Weights of a small transformer language model.
Size: width 192, 3 heads of 64, MLP 192 SwiGLU, vocabulary 512, 3.81M parameters.
MLP neurons of a small language model. Each row is named by its layer, matrix (gate and up: input weights) and neuron, and shows model dimensions 64-127. Each number is 128 + 24 x the weight over its row's rms, rounded and kept within 0 to 255. A neuron's up and down rows have the sign that makes its largest values positive.
After each neuron's rows, "fires after" lists the tokens most often just before its 100 highest values on Wikipedia text that the model never trained on.

L4.gate168 [138 146 112 132 130 162 158 122 154 140  99 152 138 104 170  71  89 158  99 136 118 108  87 142 113 115 133 141  89 150 172 126  81 129 118 112 144  89 107 113 110 127 113 115  92  98 160 135 138 132 171 148 166 131 128  88 127  90 109 148 145  75 169 177]
L4.up168 [126  96 124 148 109 117 126 191 136  82 168 113 105 108 153 145 130  92  98 156 126 184  84 112 130 132 136 149 114 125 162 116 105 106 132 106 166 126 131 101 130 108 147 109 131 136 149 157 170 127 102 111  96 113 155 145 129  94 137  83 154 127 157  94]
fires after: "s", "p", "es", "S", "res"

L11.gate124 [138 143 122 110 102 133 119 152 189 143 134 146 165 180 123 125  90 141 118 161 129 155 148 109 174 131 146 110  95 120 147 157 186  98 143 101 193 120 105 105 162 116 137 142 129 135 120  93 105 125 126 144 128 138  88  76 100 109 138 143 158 146 160 130]
L11.up124 [ 97 114 107 118  81 120 109 152 123 151 122  99 127 158 126 132 143 165 103 167 154 135  97  99 183 124 148  85 124 141 171  98 152 126 121 112 134 126 132  89 127 151 167 135 128 121 140  93 105 146 148 133 108 139  62 131 128 142  94 120 144 137 142 137]
fires after: "in", "In", "F", "n", "f"

L10.gate126 [147 137 144 107 152 154 142 129 105 132  83 139 104 163 145 138 109 144 119 150 125 111 131 162 148 160 112 112 110 124 135 123 117 129  97 130 141 120  69 134 154 133 148  85 114 138 143  96 141 141 129 114 142 122 106 133 104 185 140 166  92 112 139 157]
L10.up126 [130 130 150 136 143 133  93 151 133 156 148 142 165 146 141 155 105 116  87 122  76 125 112 122 161 119 106 156 116 141 149 147 103 130 129 158 121  88 159 119 104 103 143  82 123 116 144 137 163 157 131  96 111 133 146 144 111 117 138 166 144 180 128 112]
fires after: "an", "h", "l", "o", "i", "e"

L2.gate22 [ 67 118 142 137 151 126 148 184 125 118 166 128  86 140 137 136 160 120 131 163  93 145 116 117 101 154  95 123 130 140 132  95 164 115 145 149 130 138 139 153 115 108 155 144 106  87 100 106 132 158 135 140 116 115 101 145 114 120 158 101 122 146 118 186]
L2.up22 [113 117 135 128 134 141 110  86 129 110 140 115 122 138 130 116 168 106 162 153 161 145 111 129 122 108 138 106 136 120 126 140 109 134 144 151 160 142 145 114 117 129 120 151 137 167 147 160 145 100 140 170  93 122 121 141 121 152 199 109  88 146 141 124]
fires after: "p", "th", "op", "ag", "c", "og"

L11.gate33 [108 127 104 113 131 157 142 111 132  82 143 140 109 158 163  89 132 106 133 135  79 188 122  90 164 102 128 140 124 184 107  64  94  85 138 118 144 118 154 138 142 155 127 114 169 159 134 109 136  90 153 171 107 124 117 100 159 128 122 142 123 116 146 132]
L11.up33 [130 143 155 141 100 123  71  96 135  74 130 136 111 109 170 120 172 103 136 135  65 158 154  77 137 155 136 155 105 113 176 110 143 176 116 150 120 154 149  87 118 153 156 127 128 116  93 108 152 105 115 158 114 103 103  89 118  98 133 138  90  79  72 118]
fires after: "t", "was ", "is ", "e ", "were ", "and "

L10.gate94 [131  95 126 115 112 146 122 141  94 172 147 134 120 122 143  71 146 136 160 157 103 135 131 101  99 100 162  99 117 103 125 115  88 161  96 121 140 109 104  95 143 168 130 124 139 122 109 120 117 135 124  97 118 119 133 127 125 134 135 120 159  77  99 116]
L10.up94 [ 89 156 134 125 126 137 121 169 138 161 145 157 141 142 143 132 163 128 144 102 117  94  77 112 178 102 149  72 128 111 115 136 117 138 151 110 127  95 116  84 139 152  78 134 148 132 145 105 151 140 122 119 143 108 149  76 136 161 141  75 112 153 123 177]
fires after: "d", "a ", "re", "D"

L5.gate146 [143  87 114 115 141 139 105 130  79 146  92 120 123 123 116 125 155 116  95  98 105 168 118 131 133  88 106 137 128 126 106 117 144 154 134  60  91 105 142 119 116 164 122 142 120 165 163  94  91 135 116 112 126 140 129 124 165 145 143 156 162 138 152 117]
L5.up146 [167 137 122 105 110  82 126 133 117 130 130 113 164 130 107 194 168 106 132 135 159 128  95 144 136 105 151 137 156 117 108 104 109 171 118 110 134 150 124 159  80 156 145 133  97 126 144 137 122 111 151 130 131 119 126  84 104 146 135 138  66 122 139  85]
fires after: "re", "con", "on", "ter", "M"

L7.gate125 [143 117 110 148 138 143 140  87 142 131 142 159 174 142 164 143 148  92  95 124 101 116 113 142 137 119 115  85 139 104  94 115 113 114  92 144 148 109 100 111 136 101 115 132 128 142 143 110 165 136 156  70  99 112 141 132 171  73 129 127 136 128 144 137]
L7.up125 [136 111 133 127 159 145 103 181 135 113 117 130 102  81 134 101 133 133 151  86 113 146 116 133 113 134 148 146 115 114 111 171 122 151 131 142 111 149 162 144 112 108 160 124 145 138 153  88 123 149 128 154 143  86 114 145 153 171 135 123 167  80  92 146]
fires after: "E", "a", "o", "ro", "A", "en"

L5.gate33 [126  83 125 118 188 144 167 124 104 179  97 113 156 128 133  99 149 161 133 126 121 129 133 121 119 113 196 162 143 102 129 129  99 164 148 137 118 140 110  91 146 193 147  96 151 162 125 147 119 148 113  96 139  99 123 159 140 139 100 139 153 119 139 148]
L5.up33 [130 133 138 102 130 122 139 106 129 115 148 113  68 140 128 137 135 147 169 143 109 113 143  93 132 129 108 202 133 129 124 121  85 145  94 135 160  94 129 120  92 154 142 159 134 127 162 112 141 112 102 155 136 100 143 135 176  91 130 168 134 101 143 162]
fires after: ":", "0", "3", "8"

L4.gate126 [144  86 153 160 111 112 106 142 109 107 160  87 146 142 123 125 116 100 102 147 163  84 141 100 119 140 157 165 127 157 114 168 147 101 160 145  96 123 121 114 157 135 153 152  98 125 143 168 155 115 134 102 152 138 140 120  87 107 107 100 160 147 148  72]
L4.up126 [119 121 101 106 107 155 127  90 164 149 162 123 131  89 156 132 158 123 142 138 115 131 136 150 155 119 130 114 120 143 139 122 157 130 129 165  90 129 167 134 142 118 137 142 122 147 109 134  48 169 163 130 101 101 166 134 138 146  80  73 107 154 155 160]
fires after: "is", "ur", "pro", "ig", "g"

L4.gate176 [123 139 129 115 118 149 135 136 118 117 139 126 101 142 107 129 128 122 170 104 159 135 163 115 140 110 131 142 122 181 151  87 139 171  96 141 114 117 178 124 100 140 115 109 133 128 126 156 157 103 125  75 116 150 111 155 124 108 142 148 127 147 156 118]
L4.up176 [119 105 140 126 106 128  95 174 117  98 119  97 131 132 103 142 132 129 140 107 129 147 110 118 167 138 146 145 107 154 131 140 132 103 116  78 138 140 172 165 114 113  93  90 115 114 107 128 122 131 132 114 127 135 174 127 127  95 131 136 110 127 147 146]
fires after: "ol", "g", "s", "t", "ex", "il"

L2.gate3 [129 125 135 152 128 147 120 144 151 117 134  99 115 138  97 123 115 151 180 130 136 124 135 117 108 133 137 204 142 155 127 116 115 147 164 122 121 148 135 110  86 108 164 160 124 120 152 129 166 119 162 126 121 136 156 141  98 121 128 115 158 182 131 132]
L2.up3 [109 120 131 149 151 148 107 145 118 137 117 148 113 153 157 145  79 162 121 130  86 167 125 142 168 115 125 107  89 104 136 142  98 139 166 130 132 140  95 120  96 121 207 150 110 151 147 151 130 128 122 132 104 127 153 127  99 148 112 129 102 169 139 122]
fires after: "p", "E", "at", "th", "e"

L5.gate47 [107 133 110 117 100 136 106 128 125  67 129 127 129 145 122 128 146 119 141 116 113 111 139 144 153 135 119 153 116  98 111 115 129 105 122 127 124 111  98 133  91 126 159 131 139 157 112 105  94 117 158 139  95 148 112 127 141 116 123 146  83  93 174 113]
L5.up47 [109  83 140 113 116 120 131 132  88 112 147  61  93 144 147  74 122 131 122 150 177 131 117  99 142 106  96 147 154 113 140 146  96 131 106 147 110  98  99 147  86 148 149 137 175 129 179 154 122 129 150 160 140 146 117 132  57 163 126 100 129  89 116  88]
fires after: "h", "w", "d", "rec", "en", "s"

L7.gate147 [145  99  72 143 126 155 146 125 150  77 119  94 111 163 139 129 134 137 119 123 105  87 117 171 133 115 165 147 163 110  81 147 107 175 117 129  65 121  99 139 109 129 104 110 164 110 143  97 155 141 167 138 174 141 153 164 131 147 149 131 140 133 116 115]
L7.up147 [140 112 117 140 136 129 108 156 175 108 118 112 135 112 137 121 153 142 126  96 126  76 102 125 116 126 128  87 135 137 120 123 130 101 125 133  90 140  84 168 138 161 133 128 166 161 138  80 170 188 113  89 111  99 142 148  89  64 127  97 152  82 118 118]
fires after: "t", "r", "ol", "m", "ar", "an"

L10.gate138 [124  99 160 126 153 112 149 157 152 149 118 115 122 117 131 125 167 151 124 110 133 103 112 132 118 156 159  99 140 162 147 131 161 167 140 148 124 150 126  84 104 125 147 138 124 137 129 124 172 161 166  75 101 152 107 119 146  99 131  96 100 128 125 121]
L10.up138 [158 123 157 140 115 131 131  92 123 165 122 119 129 110 130  97 148 140 104  85 131 143 113 158 128 125 152 141 171 141 134 104 123 124 110 114  95 123 137 185 135 153 129 119 159 108 173 170 121 142  98 146 127 142  86 162  69 119 127 148  95 130 130  98]
fires after: "ar", "an", "ec", "a", "ul", "c"

L10.gate87 [158 123  80 135 118 113 131 149 136  96 139 144 138 107 132 122  89  96 162 112  71  95 129 156 122  93 129 134 159 115 129 144  91 126 132 204 130 167 116 107 125 106 141 134 137  92 103 105 100 123 133 137 130 105 135 136 113 153 112 111 132  92  93 124]
L10.up87 [162  86 113 115 171 137 118 126 133 121 112 158 135 132 131 150 132 163 125 120 110 123  86 129  75 117 133 128 108 123 101 129 116  73 133 148  92 136 123 136 147 126 156 155  72 108 132 108  91 129 131 109 119 122 129 151  77 115 121 160 136 147 126 139]
fires after: "c", "j", "e", "E", "as ", "C"

L4.gate150 [151  97 104 138 122 149  93 126 127  89 123 159 153 134 152 135 100 124 167 122  89 159  63 159 170 114 141 146 165 143 164 122 141 152 113 133 125 119 123 117 119 199 145 136 101 101 144 148 108 158 163 139 147 128 159 121 127 153 124 155 145 117  96 186]
L4.up150 [ 94 113 146 118 143 112 136 198  95 123 131 152 133 123 136 140 119 195 128 106 125 147  96 145 150  86 131 147 107 100 145 146  88 121 106 136 116 117 156 146 144 154 151 168 162 138 124 115 124 121 120 151  94 122 137 139 105 142  79 119 132 137 143 150]
fires after: "e", "em", "ur"

L6.gate180 [115  98 100 125 125 156 154 111  96 103 150 111 157 109  97 136  92 116 133 150 126 125  92 146 169 123 121 114 131 157 137 127 123 150 125 122  97 130 143 155 125 171 146 146 153 107 132  90 163 141 109 102 137 141  91 145 140 145 149 110 145 177 112 154]
L6.up180 [124 109 131 115 101 104 143  98 175 101 121 155 130 106 133 130 104 109 115 120 146 118 130  42 135 169 100 135 114 137 121 130 148 108 122 137 181 145 134 109  99 168 125 122  95 105 145 150 116 125 117  92 151 104 103 120 138 109 111 155 114 104 165 110]
fires after: "il", "b", "0", "k", "ain", "re"

L4.gate155 [155 102 110 146 139 120 144 165  86 109 156 115 118 131 148 100 136 120 137 108 122 114 149 146 138 140 135 130  80 167 114 102 113 134 136 103 120 126 103 136 138 112 108 130 162 142 135 129  82 130 129 134 133 103 122 103 126 142 153 115 132 144 117 137]
L4.up155 [172 122 124 107 142 163  94 115  95 130 131 174 157 203 182 152 150 106  88 151 118  98 144  91 116 144 139 157 109 102 124 158 142 101 134 105 136  82 102 174 124 125 138 139 134 132 145 127 116 157 173  99  78  64 140 143  98 113 121 101 141 145 167  92]
fires after: "e", "p", "l", "pro", "a", "le"

L10.gate54 [114 119 153 133  88 136 130 151 172 116 154 134 102 198 105 165 136 144 113 155 113 169 117 138 129  91 156 145 145 124 129 113 161 148 114 141 174  98 135 113 151 136 141  95 160 128 104 111 100 190 157 181 168 125 123  91  96 114 161 125 155 135 128 132]
L10.up54 [156 137 126 152 121 141  84 125 105 147  95 138 109  95 147 147 129  93 145 160 126 131 134 172 106 120 137 166 154 158 111 145 147 167 145 160 129 149 110 108 147 146 132 170 126 118  91 138 119  94 152 190 119 140 156  89 132 109 167 108 134  99 147  77]
fires after: "t", "at", "as", "ex", "ut"

L11.gate17 [165  87 149  82 132 161 159 126 172 172 158 103 171 140 129 115  95 116 121 113 109 117 147 174 126  96 146 198 152 173  84 112 144 107 144 123 132 106 144  97 125 128 132 169 124 127 103  84 140 129 141  88 128 150 125 126 142 138 137 141 166 165 110 102]
L11.up17 [100 133 115 129 142 131 126 130 125 150 109 127 112 116 146  97 133  84 126 146 129 124 127 168 115  99 103 150 102 133 129 166  85  85 156 154 134 155 122 149 123 102 147 123 161 156 159 148  92 137  77 125 126 131 131 116  71 157 111 150 108 103 121  89]
fires after: "c", "oc", "ter", "er", "ar", "d"

L7.gate153 [141  95 115 100  88 136 119 168 118 186 127  91 121 120 122 153 146 103 125 118  97 109 127  83 141 124 131 123 170 168 101 130 100 113 116 119 154  86 148 165 113 129 135 148 121 150 138 145  91 121 130 115 169 167 156 114 114 135 141 114 149 117  88 101]
L7.up153 [102 125 147 138 103 133 142 110 132  96 156  67 140 146 141 136 118 148 103 134 136 121 128 106 139 108 111 121 114  89 162 125 148 146 107 100 101 115 112 134  81 133 117 168  75 112 126 112 154  87 110  99 145  87 162 150 128 117  82  89  99 107 102 122]
fires after: "d", "A", "an ", "ol", "o", "st"

L7.gate61 [139 113 102  91 139 141 138 108 165 139 138 173 107 144 121 154 129 112 127 128 139 103 131 136 156 110 132 158 135 106 126 115 136 173 153 141  80 110 125 121 127 127 104  94 147 126  87 138 141 117 134 111 163 129 104 174 114 134  61 118 117 125 150 120]
L7.up61 [134 112  96 145  93 143 127 131 142 158 111 146 135 128 139 123 128 111 112 107 126 101 130 104 131 131 119 128 158 128 108 132 122 108 117 149 164 121 137 101  97 105 124 126  82 130 167 111 124 120 141 136 175 119 144 149  89 162 149 120 137 112 138 103]
fires after: "b", "c", "p", "w", "Al", "il"

L5.gate24 [107 122 157 136 127 131 158 157  89 162 134 157 128 118 110 125 152 110 118 136  94 121 177  77 160  96 140 133 121 128 140 135 118 111 171 159 104 105 162 120 173 152 124 110 161  96 105 176 141 131 119 117  89 134 163 105 139 101 166 110 139 159 152 119]
L5.up24 [ 57 104 116 151 115 122 170 151 123 185 104 152 136  77 127  85 129 147 169 103 144 141 129 149 141 140 163  59 135 129 109  97 144 137 146 137 119 114 133 159  80 151 130  79 164 152 155 123 141 126 124  96  99 153 122 131 118 141 157 132 146 120 100  84]
fires after: "Un", "di", "un", "e", "ac", "was "

L6.gate71 [125 110 104 111 118 154 157 150 151 132 142 116 115 116  96 112 111 121 132  80 141  96  86 147 194 135 109 102 112 155 108 121 141 130 168 171 117 171  97  95 102 126 113  94 144 155 129 126 150 174 138 125 104 133 171 130 107 172 151 144 124 109 118 141]
L6.up71 [183 171 137 126 111 113  95  98 112 108 101  93 172 141 101 120 118  98  64 205 102 132 125 114 159 113 117 146 124 119 138 142 137 106 133 110 157 138 129 130 100 125 151 108 146 158 146 147 165 127 148 143 135 114  73 132 121 133 143 114 134 149 148 129]
fires after: "l", "p", "g", "h", "G", "sh"

L4.gate137 [103  91 126 138  62 134  74 102 149 129 115 120 120 139 122  95 123  72 128 104 125 119 129 151 125 117 159 144 113 180 114 139 130 114 162 147 154 131 136 192 134 120 126  66 146 112 108 147 143 129 134 109 147  91 133 100 140 149 128 177 135 130 120 169]
L4.up137 [108 117 175 117 167 109 144 162  97  74  98 135 158 124 128 148 130 158 152 147 175 119  94 100 157 131 117 152 101 153 133 130 129  65 136 163 106 120 139 189 117 118 135 127  90 128 124 140 156 145 137 126 143 107 120 136 111 149 118 114 147 114 117 142]
fires after: "ol", "al", "Al", "an", "in", "os"

L11.gate173 [110 103 119 148 115 139 122 174 117 154  97 104 124 128 176 160  76 133 122  79 185 130 160 113 188 152 131 116  90 166 132 136 143 109 139 190 132 125 133 100 134 118 140  90 119 126 145 100 113 155 103 144 111 114 142 119 121 125 153 119 162 167 126 143]
L11.up173 [124 148 134  83 105 100  82 173 139  80 158 117 141 155 110 125 119 163 142 131 110 148 100 187 129 181 143  88 126 115 118  75  94 152 164 107  90 111 161  99 108 141 156 133 134  67 129  95 139 114 154 143  81 156 121  76 168 123 147  89 154 198 136 137]
fires after: "e", "in", "f", "os", "re"

L4.gate143 [120 152 118 104 127 109 148 112 169 162 113 128 128 131 141 114 139 137 128 156 135 109 150 111  96 134 105 171 130 103 112 126 141 156 135 113 151 118 140  87 142 189 120 120  89 125 122 150  83 126 128 139  70 114 126 161 122 146 105 151 129  73 109 129]
L4.up143 [155  92 176 134 130  92 107  78 202 109 171 160 120 102 146  88 143 129 151 131 133 140  89 118 132  81 119 138 109 127 142 121 126 191 142 111 134  99 184 102 118 152 135 154 154 162 147 123 151 126  90 153  69 138 120 122 129 152 146 130 118 120 111 127]
fires after: "th", "g", "c", "on", "N", "G"

L10.gate111 [110  93 126 116 133 121 113 172 128 125 108  99  85 131 137 127 138 143 168 111  82 113  87 133 120 134 121 112 163 175 139 131 107 152 153 142 123 104 130 134 152 100  94 109 135 120 130 146 101 118  98 109 106 148 121 118 163 150 131 128 122 133  78 109]
L10.up111 [122 147 122 103 110 152 134 126  86  93 124 136  93 113  97 101 137 148 132  98 152 114 166 137 136 126 133 153  94 114 152 160 136 161  85  61 123 139 144  97 119 138 107 147 121 113 167 127 140 158 165 121 134  91 126 162 123 112 117  98 131 157 108 109]
fires after: "se", "re", "in", "an", "ri", "ti"

L2.gate111 [129  84  69 154 133 152 133 128 111 128  80 104 142 137 105 112 114 106 116 129 119 120 143  88  80 148 147 123 135 177 128 100 126  83 117 125 138 116 153 151 101 176 106 163 128 112 110 111 136 110  92  81 103 146 145 127 157 130 132 105 139 141 116 113]
L2.up111 [140 176 113  87 117 127 126 130 134 146 124 107 138 145 127  97 130  90 110 125 152 115 134 137 119 123 153 108 140 120 134 100 144 194  71  99 123  78 121 149  81 143 154 178 147 112 132 128 168 137 132 114 132  83 118 105 115 160 118 108 132 152 117 112]
fires after: "re", "te", "o"

L4.gate52 [170 121 128  90 154 152 120 126 106 124 119 128 147 120 129 125 153 138  70 139 116 121 153  99  81  98 108 167 143 138 113 138 145 128 114 141 138 159 105 146  82 129 147  78 134 107 157 129 135 150 102 130 111 119 133 137 174 100 100  70 156 124 107 112]
L4.up52 [153 105 115 129 129 173 140 124  78 141 131 122 171 122 122 131 108 138 170 120 118 107 126 122 112 111 158 149 132 121 125 132 166 170 129 127 121 160  93 105 134 103 160 156 153 109 119 126 121 138 125 125 112 134 149  85 143 106  82  59 151 151 140 116]
fires after: "ar", "r", "re", "par", "pr"

L7.gate135 [107 115 119 125 112 118 153 174 135 112 122 142 137  82 133 108 102 115 134 122 117 145 128 138 130 168 111 114 121 140 116 136 143 139 159 114 132 118 158 139 146  92 133 117 130  94 128 131 154  87 156 147 116 109 125  70 124 140 120 138 111 158 154 130]
L7.up135 [135 142 128 157  72 144 154 143 116 178 102 129 122  87 146  69 131 117 113 150 113 130 136 117 119  89 133 134 135 162 121 157 115 165 121 128 136 147 158  91 142 107 128  97 104 171 105 130 137 149 125  71 134 152 175 142 122 154 107 149 140 141  91  96]
fires after: "i", "di", "er", "e", "li"

L2.gate84 [133 150  79 121 114 126 127 127  78 141 164 122 154 109 127 110 162 181 130 133 136 135 160 127 130 123 111 101 153 121 125 142 126 158 152 130 139 148 134 126  85 182 155 167 142 121 129 101  65 115 129 123 150 105 129 121 130 142 168  80 139 134  99 124]
L2.up84 [ 86 125 141 132 132  93 142 130 121 141 140 110 147 102 138 127 183 119  93 108 120 121 124 177 107 105 136  99 145 141 143 145 160 115 165 122 126 140  56 127 107 124 144 119 124  89 101 157 159 127 115 122 149 183 124 151 127 136 148 187 132  86 134 153]
fires after: "ter", "g", "G", "O"

L2.gate0 [117 140 107 119 106 128 126 143 149 136 143  83 183 173  90 127 149 144  90 155 152 182 178 166  75 166 107 132 137 109 202 126 163 104 169 159 140 137 106 126 136 160 113 141 130 123 143  96 131 128 109 111 152 144  96 126 152 123  99  99 148 106 129 156]
L2.up0 [104 131 123 160 167 103 142 129 150 143 188 149 124 142  90  92 108 177 111 148 104 152 129  93  86 149 161 115 124 117 128 145 139 108 131 140 142 180  91 126  97 149 156 104 112 150 146 178 110 111 147 154 161 163 140 107 177 124 117 115 140 120 129 151]
fires after: "O", "U", "G", "ati", "g"

L7.gate178 [165  95 118 118 130 152 162 134 128  97 112 115 137 122 155 138 115 119 173 139 117 115 128 176 137  90 137 100 122 149 148 131 106 134  99 118 137  84 144 150 117 107 126 157 136 162 126 183 127 127 177 140 114 106 134 114 131 153 124 102 122 135 116 106]
L7.up178 [161 132  81 114 139 126 122 149 142 120 127 113 109 112 113 144 124 100 149 161 146  83 181 125 133 135 156  81 118 152 129 128 155 156 151 102 117 158  88 125 126 140 128 158 123 174 178  90 131 122 179  83  95 141 138  89 111 164 130 102 117 122 118 138]
fires after: "s", "S", "ch", "y"

L10.gate134 [ 88 126  94 127  94 132 174 135 162 146 115 115 154 111 122 113 155 120 112 141 141 116 128 136 101 117 135 145  92 132 136 115 133  75 105 148 133 127 137 143 114 118 127 157 128 117 133 116 134 144 107 127 119 135 138 139 114 116 115 142  91  84 140  78]
L10.up134 [161 147 156 120 121 129 124 144 103 106 121 137 113 116  79 149 155 164 181  95 118 134 145 118 131 138 107 161 131 146 117 172 124 142 146 100 137 158 122 173 134 118 135 135 163 110 107 137 148 102 152 149 137 133 154 106 110 189 147 126 123 152 124  65]
fires after: "s", "c", "w", "S", "C", "ac"

L4.gate182 [118  98 134 114 111 150 133  92 134 118 160 114 151  94 120 145 119 129  77 167 137 106 111 145 132 146 126 194 132 140 128  84 126 134 129 101 112 179 167 116  90 144 141 103 108 110 148 150 136 119 114 141 152 122 118 129 126 138 104 154 107 157 162 130]
L4.up182 [134 130 129 120 128 125 152 119 134 119 113 153 157 125 104 137 136  73 148 182 120 148 125 151  98 164 147 130 131 164 104 108 170 111 117 109 134 115 156 146 145 129 109 124 156 145 145 183 110 107 148 138 151 103 114  81 142 140 154 114 137 109 139 161]
fires after: "for", "ar", "or", "oun", "f"

L6.gate78 [ 95 110  93 156 131  72 131 129 142 122 140 108 136  90 145 126 153 141 103 182 156 141 107 120 164 151 122 155 160 168 149 101 125 122 131 152 140 101 126 127 163  77 128 107 169 174 126 129 175 106 150 100  80 128 142 139 108 129 134 164 127 149  98 101]
L6.up78 [117 130 141  86 134 130 173 110 106 107  68 154 100 156 103 103 137 112 126 111 110 160  92 125  97 128 161 145 115 130 132 138 125 120  96 133 125 153  86 112 100 184 122 112  89 140 122 110 115 115 130  84 140 121 161 142  80 136 117 166 138 150 108 130]
fires after: "s", "an", "i", "e", "em", "er"

L5.gate73 [110 118 142  87  84 107 172  97 129 123 123 136 125 128 120 159 152 144 121 171 162 116 126 135 152 116 132 102 100 127 131 141 142 132 123 122 123 171 140 144 150 125  96 142 151 143 167 122  91 156 160 125 123 153 186 129  90 141 143 119 126 115  96 104]
L5.up73 [ 77 150  64  95 126 112 138 113  98 144 138 113 131 108 142 130 151 134 152 140 138 116 150 134 156 140 137 113 133 131 117 109 106 152 144 111 122 156 102 148 168 169 115 161 114 161 139 104 140 101 180 111 110 164 106 103 143 102 124 138 144 112  89 156]
fires after: "s", "S", "al", "O", "h"

L10.gate25 [110 138 138 145 139 114 208 111 114 142 120 134 147 173 157 137 126 117 149  92 112 110 118 143 136 124 122 172 123 124  92 148 138 108 186 152 145 132 135 139 145 159 112 114 166 148 128 122 134  97 119 128 118 140 112  98  87 163 132 126 118 143 152 144]
L10.up25 [155 145 134 159  79  89 105 118  73 159 135 169 129 134 125 118 116 134 130 155 101 172 144 104 122 130  96 157  95 138 116 116 128 132 111 154 105 111  83 163 125  89 145 108 153 182  82 102 157 116 111 111 115 108 142 161  75  78 118 161 136 165 155  84]
fires after: "e", "on", "a", "i", "E"

L4.gate191 [138 146 105 136 139 143 141 113 153 122 134  96 139 141 141 109  51 105 120 124 132  84 165 122 173 120 125 124 129 115 123 155 144 138 147  81 107 143 133 112 104 107 139 167 139 110 118  76 104 126 128 106 118 194 131 165 146 107 110 134 154 112 147 119]
L4.up191 [104 112 136 150 120 149 160 161 147 136 172 130 149 133 107 123 137 166 110 109 120 100 172 150 101  93 123 129 104 138 161 126 130 145 143 136 112 148 110 106 130 133 136 132 153 128 120 133 107 172  70 132 149 126 142 136 153 107  55 124 132  86 154 127]
fires after: "il", "or", "B", "R", "o", "n"

L4.gate165 [ 90  94 159 140 120 117 131 120 137 104 134 102 133 129 119  71 100 135 154 153 161 158 102 143 140 104 131 138 172 135 140 124 163 153 120 106 156 150 165 111 132 151 109 109 161 111 124 156 109 160 103 115 126 161 115 159 139 142 118 130 117 137 149  85]
L4.up165 [140 144 109 101 108 118  83 159 131 115 119 137 177 128 149 167 118  98 132 100 136 145 109 120 147 103 142 125 130 123 123 186 147 182 151 110 124 120  80 167 139 153 159 159 108 159  88 154 119 148 134 129 118 138 126 120 136 115 136  76 115 128 145 125]
fires after: "at", "t", "g", "us", "it"

L7.gate173 [ 91 114 112 105 115 112 111 137 128  98 125 162  98 154 147 101 122 142 133 141 152 168  95 143 147 144 105 166 113 130 103 138 120  99 113 103 118 132 143 104  94 116 149 131  98 130 128 121 159 131 156 130 102 140 112 143  99 150 133 140 126 133 124 128]
L7.up173 [133 131 163 151 129 154  98 129  90 134 159 150 110 107 153 156 100  99 141 130 125  98 112 124 165 154 103  81 127 131 126  91 143  61 138  94 109 176 103 137 136 147  96  98 137 110 157 110 126 142 126 159  99 117 152 136  92 112 133 137 141  73 148 123]
fires after: "em", "p", "m", "ep", "t"

L7.gate188 [117 148 141 134  90 177 158 143 142 102 145 147 125 133 113 140 146 140 122 120 125 122  77 135 141 101  96 172 144 166 112 111 140 171 169 159 133 149 108 101 147 136 166 102 123 131 120 136 149 123 169 153 123 122 136 135 116 128 129 111 137  97 145 126]
L7.up188 [131  88 168 142 122  93 155 160 119 119 124 121 107 138 129 133 106  85 153 164 119 142 129 107 148 139 141 148 175 119  80 123  97 119 156  94 103 147 134 120 130 117 113 127 140 139  94 173 136 148 116 128 128 142 129 126 113 138  89 113 133 103 149  94]
fires after: "s", "m", "S", "h", "at", "k"

L4.gate59 [159 108 149 100 149 144 151 125 142 162 142 117 120 115 153  87 127 133 111 115 150 131 102  94 114 128 100 195 179 146  78 161 140 141 166 124 178 109 137 140  76  98 125 105 138 128 128 110 114 145 101 119 108 135 133 116  96 122 128 165 159 131 139 121]
L4.up59 [136 116 153 182 126 126 106 124 159 118  99 107 157 136  93 111 159 150  92 115  92 109 167 164  96  98 170 142 168 143 179 141 121 101  84 158 119 125 155  66 128 136 197 136 138  91 129 128 121 180  92  77 115  62 140 130  93 119 167 149 103 115 163 118]
fires after: "b", "oun", "e", "R", "il", "le"